Weights of a small transformer language model: RMSNorm before each block.
MLP neurons of a small language model. Each row is named by its layer, matrix (up: input weights) and neuron, and shows model dimensions 0-127. Each number is 128 + 32 x the weight over its row's rms, rounded and kept within 0 to 255.
Before each neuron's rows, "fires on" lists the tokens most often at its 100 highest values on Wikipedia text that the model never trained on.

fires on: " is", " g", " not", " der", "g"
L4.up278 [128 130 128 101 165 135  66  91 112 137 154 152 140 154 128 136 121  72 144 117 174 152 108  98 114 101 173 158 188 140 175 128 154 115  79 145  83 133 128 255 154 134 112 131 158 112 165 115 102 136 179 196 182 159 101  83 147 162 129  91  90 131 130 135 137  98 157 120  92 155 190 215 135 117 162 106 160 158  94 128 140 146  80 109 112  77 108 130  91 161 118  44 180 148 119 152 121 133  80  98 118 167 159 100 137 115 114 139 141 113 140  84 122  98 155  97 158  83  85 176 151 103 119 118 122 109  86 139]

fires on: "v", "end", "w", "\n", "g", "it"
L4.up334 [176 125 196  87 112 105 116 111 112 131 126 154 122 148 168 153 120 105 165 153 145 185 177 163 171  83 101 104 146 102 158 135 165 137 116 173  93 179 129 141 144 126 115 168 162 144 160 150 125  84 162 113  85  92 117 107 158 161 145 136 123  52 151  79 112 164 123 175 178 179 107 115 133  72 142 158 220  99 123 136 119 134 135  81 106 119 119 124 111 150 107  87 159 185 113 174 119 154 165 115 116 103 138 109 109 104 141 111 118 162 128  68  79 111 118  91 180 163 102 114 178 121 144 105 126 185 108  96]

fires on: "ate", "ates", "oring", "iting", "ison"
L2.up76 [134 125  77  86 161  63 137 162 116 129 145 117 114 142 197 163 201  89 144 130 174 148 130  96 161 119 166 132 146 100 118 160 127 177  81 114 135 146 125 183  69 114 167  71 107  73 102  83  92 121 159  68 109 140 147 142 130 172 173  80 100 157 134 113 144  81 159  89 157 159 159 133 120 159 169 122 102 102 129 113 133 160 156 107  84 125 142 122 150 108 114 132  88  70 107 106 129 126 139 171  95 122 162 207 125 138 122 135 177 115 148 101  65 134 193 124 101  85  78 124  95  18 122 143 138  84  76 153]

fires on: " such", " well", " arch", " vice", " phil", " chief"
L2.up397 [160 164 158 141 111 109 114 136 143 120  91 166 152 131 164 169 135 126 103  67 147  82 109 113 182 135 163  75 108  65  99 104 115 133  87  66 145  89 116 205 144 113 196 103  89 128 144 143 119 126 117 165  90 148 197 157 145 141 130 139 122 146 164 167 129 101  96 181 130  67  78 146 129 188 132 134 155 165 107  91 130 139  77 101  88 166 138  78 139 159 121 123 142 103 105 111 141 160 125 140 162  85 156 115 142 130  92 164 139  89 192 172 175 102 144 197 100  78 109 142  57 117  98 123 141 161 155 120]

fires on: "in", "ri", "o", "a", "er", "on"
L4.up252 [144 116  93 154 175 117 105 171  91 120 166 180 128 133 105 106  65 141 141 106 134 127  91  91 125  99  71 102  65 124 134 109 162 142  98 136 101 147  96 103 166 157 151 123 121 137 151  99 120 147 141  99 136 171 150 123 154 125 132  31  86 136 107 146 107 151 101  71 114 125  94 101 145  96 108 175 119 132 105  57  91  85  71  33  95  94 140 124 117  94 121 144 161 127 139 120 145 129 162 196 213 123 135 109 157  93 142 164 124 153 174 158  94  80 113 121  71 116 130 134 182 118 134 138 121 129 119 159]

fires on: " E", "E", "N"
L4.up60 [ 99 114 142 144 155 116  55 138  96 151 119 146  93 119 173 123 162 127 189 133 114 108  67  93 101 126 163 103 121 148 147  72 178 115  89  79 110 183 212 147  90 180 124 113 145 106 125 127 159 147 156  96 126  77 121 180 126 139  93  98 129  84 154 178 135 139 100 119 133 135 169 146 158  66 113 123 192 113 152 122 132 161  87  97 167  75 129 101  59 178  72 142  93 174  92 117 161 115 147 113 108  53 121 127 120 139 130 134 155 105 142 174 141 118 121  88 209 100 142 145 106 126 147 108  89 176 173 138]

fires on: " r", " R", " sh", " l", " sl"
L4.up42 [158 162 121 177  73 139 141  90 142 174 134 139 113 141 140 151 113 119 147  81 182 134 105 156 143  54 134  84 139 146 106 143 141  92 155 138 136 137 130 136 167 148 112 185 139 154 129 138 126 159 196 146  95 131 122 127 220  83  95 103  87  91 109  19 137  89 130 148 244  97  58 126 115 118 143 140 145 164  94 127 147 114 142 107 136 139 139  97 157 124 144  72  93 104 140 137 173 138 148  54 166 110 104  91 145  50 116 133 118 133 104 141 125 132 127 145  71 135 113 155 104 161 130 134 168 151 131 159]

fires on: " when", " after", " where", " during", " under", " pre"
L4.up378 [199 172  95 142 102 160 127 104  62 133 152 139 154 178 176 143 180 122 126 156 134 140 114 152 103  93 118 102  97  84 121  96 123 181 101 107 117 130 201 133 113  91 133 123 158  86 118 144 130 122 131 100  74  92  81 150 107 140 138 103  81 129 139 111  94 103 124 118 136 153  59 155 107 141  61 138 119 168 150 151 169 140 101 150 148 107 160  83 115 133  96  58 170 117 107  93  92 129 190 134 196 179  94 130 131 148  63 164 155 136  71 158  90 127 125 139 112 165 124 156 119 135 203 102 138 107 136 167]